config.toml
norm = "rmsnorm"
norm_eps = 1e-05
bias = "none"
init = "normal"
init_std_qkv = 0.0265
optimizer = "adamw"
beta1 = 0.9
lr_head = 0.00251
final_lr_fraction = 0.0
MLP neurons of a small language model. Each row is named by its layer, matrix (gate and up: input weights) and neuron, and shows model dimensions 256-383. Each number is 128 + 24 x the weight over its row's rms, rounded and kept within 0 to 255. Numbers have three digits each. A neuron's up and down rows have the sign that makes its largest values positive.
A block is one neuron, or neurons of one layer that tend to fire together. After each block is what it responds to, as a language model described it from the Wikipedia text at the highest values.

L5.gate213:142155129109151098140120164130144141049089135132113121092163157096121178139056126107090158130166078146118156163102110101102110163135111119144167139137163100114095154104146136106129107150117113124146125139151086140135112109104128126106137099161150132107156156123150108116149142139172091176099119148114149143120125165147164149109130133169124094126111164120115139163152106124158099158141
L5.up213:144114116164080122098129139179138141114121125140121072132113136133134117145166161125111089142148125127112144113186102115169126115119143113118135120104147109106134113104140106118131134139122186138133159139092110090083148138092103118171142129133106125115124177184141125103122125153104166099098137152170125154144167135145120096124121124106132135148126090124112124136121153129135137121089
L5.gate239:150141127124149129087127125145110123125137137150140153110147114151149166149124145106101088147128137138124168077161145144182135174122137120117138154116099102135120127154106110102098107150093096092135121098134123110130079179091095131138151114139139120105178125113155146137106111118093130127102142078137103128161124137154155140151154152114174141107057105164115179105130116129110098145114
L5.up239:164118128120133123153133113106124127078156086124112115118129092124130118133101114176096125148157112143154168104163176113124139126120155120152145120100128091105145141112126150114131114173116121143157124114158160115130085148127154128109158140146113122119158172094158130189127066098164171128084164154137103153100174117094155165170155122097142123102105143126150137131139132123147092145174
L5.gate274:144113149101105129165146148146120122119101200133151128121107125121161075144101114136134138147156125148109146110111128062065085127128121141102124094106126116118149154121127152140132134116089132137093157173127138152155144158129145132134123096157114082111172142131127121081148160096141117160149133158158123114153127105160103138111148099093126084177080182131135123124102105099098099104106
L5.up274:085163151120108133093101146129174146126135141135101105132157149130131143142128109104103133135132143150135148121150130168125114152126153068148120084114145151117108087121109114135146086135124140163143129142114092110099118091131103093133165135165162143129119151162141148101141122130151133112110092135141097101136139146108147089130130129171151154130101147160104195110071102114145151108113
L5.gate494:139122131113124151166163138115125144130143138144165130118136124120154149132125149141131147131160116102118108142130103110151125125116145162142160133157127140176116111078104140154147132132124116145105152111137122130170131122128116081136154089148148113134164167124098081154185148146121130139128126132124148155095135142118094157103109123135141090126115124095119143133136107144121096102121
L5.up494:143115132107131095157189132140127139097142121116134126197101103124061095137148162159113126110143152161140138136119110150132117123123142097120130141111164144143155113099125092188133103144128108130157126097153113114127095069142159121096103131137151112098117165086177170118132143180129146117131107167109154112155117185129121139119152150137123126127110141141106127148089197135139166162123
L5.gate591:089128127143111125147112142158158147150157183121157108108119112148148115137140096117115138084144053111128148121095135105115147140115136117100134098130135134111131076134122138147088124134112158149120163144113114143130144121081121108126125129152119178121128142125120146145206157116137080109120142132110087134127102098122170122127107134104147098149138155104125065121132147134094092140100
L5.up591:124157151091133108133097129177186111115091177128118173126140184108123157124079129112096107068087104114165083133122133098142113102112089124125092103102159097164100130097111122099090118146134120159090122157119090151120117110116110119135120111137071137121122112126157136134128094143144141131142117116160134126135150176144092121202140123103091161133131086118131126109131107174127151111122
L5.gate1340:114122118138117138119098153127117155122098101109090084168132175133133149101110118108080137108152107142113159158120131098140129143128160151117102129100131105156080123125097106181112103123087117148088117146107070078098116110119142104126148138182125159144077143114152129159143146119095140152151127134120114130131166173099135165201184125132135130134138106106148134128100122117159115104140
L5.up1340:089109118155131155131105111131109162139160162112137113137166136100106148115103170131114143140130147143104140166120140126112096120157132138166150171138115132164116121078147127103101173109127183154111110111102095110129097122123142156135115151140123115163103156071104148148128134123141135165129149107123103103160115131109178121138117143138139126119160130106156141154151166133174180137117
L5.gate1448:122157105128110116137151136125126159102122131125069128125145088131115139128103110100088152115143142093086131126163165119130127166144125120160127155106134131158087125145120181115088137145125156137114115111132149124114110147133105097114113128108132130129131150153113137173186132092189134134144094167110147121146118147178164107187100133131113121116104123155099144150147112105132163107177
L5.up1448:136128153145181148115140141157093147094125112109136083140103156123183159148104138120094131112148121155144134153112095119103090160124167128110126109098115091124125117095114138122096104131153112164131142166083107096135163115136165123079126140139105119136180107124114150163108113131128115127086100135148174122134131110165168154165131126149082088137136128113123146136117169112135106141154
L5.gate1529:076170131107133078153098139123131137102148133123139121116115157128154147122138135108121108130120146106133137075128127092128100147116162112127164119154167106107111122154113113130133132156099063114096141061117083093122121127123135113094166129135084116120170143118123139138193126138130133116137100152125116140118150138114150129156124124151127089113145132110113119150133093136093119152196
L5.up1529:100119123103089138115136134142102102119170111134130135074102094122105154144099160109101105174139131144103146128148130111123113151141125089118118140089124117121125138155107142146114059133111135088147130133134130107150144164101108131104144132143152112093125125152129172181119134157135142084116126117112134156118117120116149166133172123142152109134075074146114152107153144094132101093120
Description: Clause-initial subject pronouns

L3.gate644:139152128149140091139113138121144169115140137124121101138099114141118140139101144129124121135127160130136153138128142153117186142170113156109101138139145111172159105109126097088134130117130127113147136181161141150127120129139098127108093099103164129108126117107161110111150145070130134158167165124115097160127117143141089108103153132123090102136131133141134093122096159122089155141104
L3.up644:094133146154152100134104140128149136137127129125144182127125113090125170106106119143154099118116190113149078154171147156131140130144148154118103126180124094118114151104118120164150128120139111129139153123114138100124132148102113148123124113135137122150097111117137122111114135140099131118111157131164142184098145103159127156072127117097117131109120128162183123154155110113131070145165
L3.gate851:126142123116133144115121109112125128176102110121116152099106113135084124144129140115118182132137128140136136133175172148124119132156110120128126111128110134140152118122126140137130116127124153087140128168123122092112112090126112171162106128121113109132162093102144130148129107123137123111192122116110130111156156179134110164123104143106114049163161097131111108166161153081161148098085
L3.up851:086106146131125148129158114157168178160119131124135117137122115125133141122122138138141107143124119117111084112115175156117083113109160128118121116142119088113143119113159102098124117118150107160174083156091140151115116148137085125088072095138104088113100132116161132114165088093093124136123154135133146146142121168129135125153133138122126089148128133182112118121154158069122101151055
Description: Word pieces ending in a

L3.gate145:115110097124092093093158066137135140164150101119150129105122162100132103097150124120124122117166142116105172131125123101170115104149087129141122096127118081103121153088124148147138147134138074151094134131126145153148128146127129134125099127109150131127085108137154122135115103096108084103177111155110091157140110159120166153143123096114124027172167138143119110106154133092124113150106
L3.up145:128115096161106047113076137139152132132134103147102154136144147124116120112087109123117148159117185094118121115183070143120180109109089156164154124093139119122104134132118137141140112079081133144111137074164150102133136156078125077124111129123140136113124102113145159112160153167128131155128108102075128130105095121153125148072135128127141146154169133145126159085119125160125139120121
L3.gate1295:147111121137130115135141136143161125115097110163155068146122124114127127084100107103154116131147091149111109109128111157148130115125130135089157115125104115081143123103116123111140115153088097154100148118102147142118120135130157153131143126110133108100146152122148145096146122135163101087125116148124096140124128124123143171111147160127133114141128143167125144148134103116125122167156
L3.up1295:132136131116109095112126108147113122178119081159125111098142141112115078135150124122138149158135157094118102108101131131145130082124126136163159119088129111114136123060144148072155174089117114101127115147168125146122071112123120163119138138136142115095123090126132117163121172136132074123136142116121103171145154099146132128095111114115140045149142170137102128107157116132120129177102
Description: Sports career transactions

L4.gate97:141149146076148115170137159122141117138108131121143134079133163119142150166114105136122130134156119117130147122143112076156134124157171155155128102110161087140115110096133108107082115119104095131123114116126164124091115125110097100140149066153084103121128128128115133148155135106138111092132110128120123108077163093071140147071109154159151121130110123151107118135126163129154115126197
L4.up97:181103101144140100098115110096147123104097145116108115169132149147080133127093107138093137093110126137117103119121104104135122101131122154119149109100117097087131134106119111133084158188098111137082116113162191133110130160155144115133120153134122160141135151085120128105123147152133129093143117117142116130140141135128119137131112144129117140167164133098175149166133145168152114148150
L4.gate348:106166097123041150141090122197139161121132141120175080107098143106130116117076118118121109119192111118104115123113139173134125154127133109103117143122183111139117103127099102099142154098115107118145107152122148135100110148132128129118119127103179101095140128130121118139157098102092138118100155140103115176134105102083146151116131112093116150147106174100114119125152114107157163130119
L4.up348:095153118129142140140091118141108166173096124128144150130133107108116122109085115122124149150133104150190125143150139176123115126195097155153135147118168150129108140140145123084120146131115127131159115119102095120161096138132186136123139160125180087115116087126127124113114129115136164059146119105129130085174142113120109136145121178109160146135086112109118150097108134161101153116103
L4.gate461:115202152163094162082125136149177157160104148088151118107122133153143105162107092129101113137124098154130148194146141125117114126160121121100152138124096131140084065122123137109112182159124127085175124147137117135081110166147118116144088145169161170122121140149144141173129118143174118136150115135144146113119153146123114106131126153172109125123106164144101146151146122104121088145134
L4.up461:135115130121132105148154136145098153123130163101113113137139151120146132158147113115144100152166124110138162143113186110119129122125125113180131121128127114130117119126116143113159116115138167137133096173071110118116098105147132122149124095134137126124128121104127073128103131151165131108083090102119125086142112151107120137156108129127113113139118117121136158090144116110110088100144
L4.gate943:106179113144122133120144117137121157128118176132121089090137142163142148135113125094100151108125125121106130159092128142100100138126156145119144173154139056129130129072140117132133101128097162110081123112121169140063126163133107127093117149133119101126149115098115136152147147147124187148161119132125082124172118125101142113141126145129146132136161130155125129159150096113138069151125
L4.up943:164170137155125069120133106137140099152124113114133121131114164107137181133098111162115129135182119123117113139126099120135118100132102167166148115124154134112131133140103127137141108084098165113087157122148162131151158127107155124080116143143119126137130122172134115076094192119123154126094107170134121136105121126094136113152105153152110176123128137154124128127159104100150123106109
Description: Relative pronoun openers

L4.gate420:160104153155121122090144134161144111146121075127121184122123107099143134133093134122149126143183113127148116166175057085118139159125120082120142166076122105105110147148113099130138090114153098164150145153113138161123146044109094116124107103146120142144142105156163137136118083143188093107134131127115126171138114085126159129136121091096098108151145118154107169126136133143128141153106
L4.up420:138092067142109064122177105100144114104139181105138098135114145144139131139102088100140114135127135096128104111131064118138095134178103115126155122159148138127124148148122142161143141110113100137099098147150108122103141124102152115115142157134165152148085113144144116101114116129110140116162138149153142150116106140124109170160151140130102140131182128085132112168120106144133087121123
L4.gate930:120124111123107111148157125120124148152105067127151107112116123120119140089115112113108120093165126127162118114142109115132080121151108121129134136115114113128163189105137169116109159133139119136166150126138148141121134120130110126138105109170112156143128157132104136141150122175137148125137160126137133150099105094141160097088119135164129170081077120144115120110146157157111131127123
L4.up930:097127113084130132118165130153131107107196176166144112121125126135100122117108130199101166111163105106113105151163126126159134112139121139128161101116142129132104125146134146128122128094121124112103087098111138146139131143110100153131110117157150139132151109126136136129130111131120099168098179120142105108122087135147131132141107135115130172126117179117105155136139123158122133131140
L4.gate966:091106138130086140135167133128095112143141103144119149160115130084119136169101110099106165143154073118097165160153104134121120128101132139138132121115158123128137185120103098121102163124132111130141118136140130125179097160087108075158118078112138155129154127139149114112124111062119100134115104132153096154106124129198139091165148120142112079115140095108093103144158125133142135194135
L4.up966:163084126114122139154123078109129110118106112092131143137112119145187146073087104130120144114157140091090137131147083105134163119182110094129151091086112125154135166136124153131122108114134166124139113095159132116121137102096101086132124066194139158140148140131125135143125142126124075114125131135140119149103108111082141103090118159174076133121119139152131166181134143148160142119103
L4.gate1315:153144128116108094164156114137109106121085114184183100111119167186144135099121142118119122129112155107077097134136106121147132109127131117152150137127076118120120128217118136114101139178125118140096108135120127133103101101145123091128143190175124114153178156132079121128155105118099120119124105150117128112130065186133115089114136139157113164167149139138106117109107128149124144141114
L4.up1315:090131127162105110135119118089140136153133104149133139115103137135120143133127130143133118126158159100137093076132102163118114151193116135108111155104145112147112171101109102076085153101139104170142067179185143145152121136102154143095080148101161136131123126140120117145126127155117132172127125113132113121111134141086130136128154118166128086143139132155085129118142096074181143148148
Description: Year-range end digits

L5.gate397:145166140097128101136120154126089160098117152123149141111086136137128141128138202166152190125100150106118107086159156094091118149168163136100125129127098125141139098128141182119117126091131134091108141131184159154115144136146108097147143148129106095113120101135121124110216136110132106098147077163148078149103113130132139122146127096113118142138125090099092151132123144112133159133124
L5.up397:149154108139107115110125084143113103125107076122126126110127134121105163078134114125169140131106155120122133151141147133153134111178101114155172120128178122130167103081126133131130073130142112153137113126104145136090121142152171121131122125141133171186164137127083119153130114147105099168127101106124120105106137163092121099143124149141130150096117124150125135155144137159161117152097
L5.gate508:062130091156141132149134181088122115140111102161132101115085125127129165138142152149146125114201142117103153153120145122082140148180099088153110097162109121139100137134099168132167131137136089193115108122135140093147080118057150130098124118106139113156164151122150093134148112138114107130148124118126114111173133166136102131154101131096156122153082134160077137114126121115136103143114
L5.up508:108138131101136135093124152143132119128113146150118162083127085116119122149159106121121139125145109169143113103124153097100143122150121123108088139123137115134163116141150145126174112152180140138159087139163125154120142109152104144124089112117127095129134098090133093141119126136115094124168128135130138115145149143141129116120066127095126145132124132112117146132176146137153176144118
L5.gate909:110099112187157108149129057086124117122137115132140133084138156099160088107126129099116108127145074136153123194124078145108183144107141150080103148132141127146154124106144132098112186141149137114097116172171137137143132135099146081121163146131087131129150178149130121110136144116163136104182105137101158141128092097120140126103142151134140095111130138127126109094144153158144125116118
L5.up909:131128117135101145144149099128131116121124127128129167147112128144094137128105115132118147101114169110115107109131129099143122088100105141144159135130167117136143119118111144143101132131137139143105148135114126152131148133205119141132114120155121100103149165091135120158136178123141090124131107094105111145106129091153128156141167091146147093078146114136092160148146139118118189145136
L5.gate933:151120065144050125189143116121160139121133083108153143153072118169100115131084130106126135130091150129092100115148165107110113121143099143164144154093130125132146155113102097151121140143147077133136138152148145121150117096188117085115130117180088123117133090158099134112159130090101129130162119121145155092097096122145108094143152174123112122124150129139077079125118114158090135107215
L5.up933:140171131133150101112157114129114122135111070128138122137135131126141076109156140107130154111108126096145132127133139115119133111096109148127123160159134098169132109048121188117116106162138115104123126137132162174119109129141127100163126147106080106090148129172111095147120150123126126118082081117109112103091112101136131146145129164147164082133142125124108138128154147120162127107128
L5.gate1121:148126100078138120132106135141149109121129131113133120147075164134084113106107159102117145120136113097151133155108100118128102133114104146140112135108150106124146159132114178141100140117153133160096104120121156139108156120099084095110128123144140142144090144121175105126150135121132172116186070087098146163124103119134169121073110099140104108125155124139057138126099063138170102138112
L5.up1121:147115072134136096102172089125101134091135142150090139093109116117159104150101104165132151053128124141131132151155120171136136139180151142130154114111132102127143140149110147112129174154134121179130099150102118142129158119120124135154149153150068131150171156135089125131126130117126091159131148139090130144099129147108182129125113155141104107163173120146137126145127126165167172106119
L5.gate1276:110137127118111163104122147137135155139095106096169116110103109124160133140099135164122108163148114110164123123124091108121107140153158160091101095142111089105127161084108158086144118124102137136199202133138153105121083081139119117146136126148145129139158128126088151140128126102129114098128112095121095163079095113162133101109169118144145121149107159185060105170126138104139153118119
L5.up1276:155103148131165132157151141076147156084149119123144084134109159143131096133157149129131148116108108110127130123120141157130149123150121158126159134110176120168118106097162185098145125110099121097107116154110148102126150124102097097151131116128117111118127121146146126123123097128170138115158104114110133131138116195150123120138125138095129117097088130153086150104102163103160162158171
L5.gate1352:121119112078119071101152152134128111140106113154140165121119154124155145147124146109162152120131109155154135151112140112136104146140134127129120136161081096098159125156092160130130126160128158108165126116127129150154104113196108122145169134143083136133112143144130124155158130135127065078172123136124137089142124136133133171135090124133117106139132128116117118138100106182129123100111
L5.up1352:128135154141108117117104146142104160134128113144124123120173120150125141125133142113149133115144132118094102109139084123063123122128141116109087130132083144108126106106152164102125132127124147179129140148135121154115141111130164151156094170122112119106137132123126080151132120101145094128127104100125089098091092054117161188140140140097114133139136097129097142118134175186129128145114
L5.gate1432:139132155100112105158189123135121135131156110134104145117096098099120150166142154103129124136134155155126101130117078090109106122112086134159148164065087112148119091133095107127106159097118104097128150152135117145086065126114121146111122100178139100148132144188118190149141132126128131145157134089133097140100119138146120126113136080146140114114079120155128116111143118119081134129130
L5.up1432:127105104130091096153151120134089142120174122097162129131146159191160121177148159140104103135176112182136114111094121121105178123106079138129131142156110143105088147141114105088145168106160144123134133138131080138122128173164156158105101125134168130116151172149116110141125103108140100085120098112065127209117068132111144132161107142104141107150133137127138111107144137113106084130100
Description: Sports-career prepositions

L5.gate279:136130098128093106134128164161154116122132124128102155130078123160128137134119123167115099128151152103141119118144142150122132187112110060110084131138137129114097116111087165122139113113143115120101133106111171144138130125134084136103145136173136140128129107127132090116133134147132136179111150118129113130132109081104134163140164126121136140144095180094127110123109130126114083099156
L5.up279:131111099137108122116145165129163138179132138140116155157132108142108115133103157091133115094083140071136130119101171130099143122130086125138091112144125117129130108107142083099151106153106160106107160136115176162132172117127122146153135089132107072112120118176156109116125149087110143149124103150147087152086096109123114138119110137156109101117140125122095107172103152132133137110111
L5.gate439:117152158145131138134162102123094118152113139176131095165106113168122122162128150115084087115138152137143109130142183139149144121149125147131137148155130102093077112123125124083148136095087104127124161147104133126150124153134095140151093158143159098112172138122109104149127137145116130124144162126103149102105173136108144171141128159144149128135120148109144158105138107122122162114102
L5.up439:131113125106097134155144167108119158141114105114155116137099144145073120120163153140114112129138159133097101153116154131155136144117072154116119151141127154127103088131134158121129124123099150162129112144130109136126121099122104113111117121165111129115133152131149130110168161143126164106163104089132175107125114113123092152108143152135134099115186113090098142106164127130176172116115
L5.gate595:114137169092127104087126155123098142121179100170051115127119149116113107148102147144065120125150178095161146136146117137129083097140119126118117115111146113123132115119107121115135111165104094146138128138158116131151138132141118152146147113144121130152116107160121148147159159130112120153098159105143098131158102123159116161089128125104144122189095127145142093152112099141115098143122
L5.up595:104092109154110152126126153226181136112159122133120141122146126103131111126097135135085185156150108119113099143096123118097128129124136105157144187139112119154124152108111198107129098100133134111163143168112115136133137113109097129126137126121098090106141147163122122078136160111122103119148158116106092118106131099130131103123160154116145136134102101102116104139132114145099089095114
L5.gate667:132129134170116082174125118148143131132125084108081089138123111156159117133072125167066110162184167079142118159139119123161100141080119151136147141134145086101101126123084135106113137141120115128125141097132119130139126130085117121121127113142119093128120119098135125109157131086140086118128128111125094111125120113156103126165154131119239111133093088106140165130113109110107089144156
L5.up667:137121157059122110136132112094171154122103123106098110139118119152146137131093121130102125102157153125154129076162122154142121145109101102177155105182102100126132141097099168111171109112127109155082122169118130120122108125031160135125108150133120164105129124133128135161147123111087057129155150133132090175123111119129103132136132098119086160159101078159157132127133099147102111142132
L5.gate870:102122172175141107105106154144130131139128149138114129084059161167125132111133137153112126146123145146102073151132137097143131137112139134128138098150126121147105168138080106127132136129148101148141168187161126113091132130129146122143107084175180119115146140113118107115130072084155107096158137125156150077119082123162132117145140148116099107122114108115109127155116095125129070125140
L5.up870:131134121147114153132101148102139117145128116105103117103130135152099142124133114153168082136147158101147095144136127128153105141133154170163101114150162124121146128129124132129175135156123094133135143122162152136140131124131104131092125119113143183094135088147135065141120097125154101141138088088132101147102114116146134118136108156135110163107136163122166124142125074156146142160166
L5.gate875:125124153175102108146141117113135138126108128135107137165138096111126091117091117100082102139149108083192150090109128105156158134151100157139088103107156097073114119107090157126137085122127124166084114120135136153128104121154144108127149110083141109121102097133128122153121122156110061146158136117117151127121157130112109117120143154109182123185150112173164126167089108151113054108141
L5.up875:139126146169113133146096152099081113098157124109102117134125165180136106150092083135145131137124131134153201096157145116141157153150134137110121142152121112151113173099131139094162153140129138161099123152143132125131128131132090112107147104115141132116165155112166174157116113163154112144084119100129122144107186130164118086111119120131107132148069103134143124164131117136093104173156
L5.gate932:141099136168159105129107104127153142123134123156123115118119129162173158183097126127134128102162153098127147123110139156117104147142130129118128105122133095145122130168074103199133115140110147143134172147157160128147131176140099117123157074148167161131128134095177146156129128135125162104118154138132118123147133098128089191111123145128123139158095136162163080140152083071144094170103
L5.up932:155149114119123117117129132124123153175125126125144130110117156145149108132138152123138109124125141120153150186135107154146132127103134147072085148114170140089095118115111110101143176135111116141097139131143131146169114112110133144173097114113143144098098093126136146126159089116119108118110124097096099165104102165133115105112125105156106140151121102155128152111151124122124102141138
L5.gate1497:145144145100150148142087173112144123106114125173085110153084158116109151127090112152126114124150145141116147114125125146074141161143124103120105107095144108113125133119128160114117156123113086121109126124117102138144099117132123124111127075137153105105127134140084123173159123097099081161155104163102099150200132120138118111140125110112176136117116107142143149153113139107117118120133
L5.up1497:139123131101118099125122155064147149102129126162118138138162144097125130114106121153163123183109154106122106085102139115123115125118142099162124162147130147081158127157150154113148172096142103129123125111100114133164071130137118134139102093110137106111111179149098155104116148151096086117154151156136132116151145091126106133140126143148143135127122091122172147156091143110102155167081
Description: Mid-word name fragments

L4.gate8:145135129109112122116154128105109151094083151131147100122110123100133152189141108098092123121191154151158129152114115145103118198123157139100124077156127152148084130149124102143129104143108084120132170138095103127166131108123111145087134102169117137127157114121156125143131089124133110142132154160128130128129164109161145120125105103123090155180150120089131177131135116107141137149164
L4.up8:132142114180131115131094127153139148147120094115108137147128105150094145080119153125095121095128105132117139129130109125135143115100184136110112122114152146133132118093126073124076097125105101105092110118109112111161144092104102118111145152130100102118113115132122126112156098102161144101124171143110130100135119069122062140138119088158128129086129146097129154109080120115153147094131
L4.gate80:131101106137129126152140104115108123139102136126112122161126169133121109123114124176089148169160129119135144145125088111167172149108132167116124099149098096165135154114114137135124149159104132106121145158127149117082131136117098107129144107117185132118146158114136136114144152113138120106151129108117098152135076187097114115123174118157148102135120136168132137167134152089174117138132
L4.up80:166139134113105153168065181127166159125111078127109109119108138189106096132085081117131118098109183123158096130161113115145099155109181121116096140143159097102098137150127185110138146115112102132150146107130136113141167092109092119110147087143120119137113103143172149123182090156143089110174124169107090148120136113113114075145131044122183113112141173128105135157115146126130126151148
L4.gate1142:132101150171109125082129127128115150157128104129111129130090122147130186114157131123100129122152134133092132115145085117122073136104124171139084142115197106111148124136111080176073117125122109125153111126142125113135099100155151113121162106170119146150149127087135115143148160128140144165180147129143109097132143136143135084137128128085105107171138117120131157144099158117137153172168
L4.up1142:131118136117106114124124151131098135156145157126158130157145114122138148119125143115134101144123093108111125124111072160165129136133140113096119149114184133085102144182146112139102125170140132159104102185110145173086151132171165132118149067145142152144111143102124109112148124116149146161163130173117132132136167098162116209119172121120136108085160152128108173162143141096161080128172
L4.gate1389:110145156132132141109109148136139117173143146222091133135046160122143125127132097099132107107142136135118135116111097122125121135116121134114096077138174158134103136129070137113112124154103113119121137151121099146156105133128115120103124114135151068141139139097110126119149126106164120148093160129096103079128097140152129169164149117130146136151139110120130156124156137155089114107087
L4.up1389:170118134104157134103139150158111097145136149128136147110128111137130125139142156137142117165085140131152108106080110134093119129066137119146103146155137177131128180138157134087148138144153166128120095110144109162130119146133128124113127136115121115141124140053136123137135130127134149138128152110126107089127101162094119166143143085115168144129101111108136162116119183143127155154110
Description: Name-final word pieces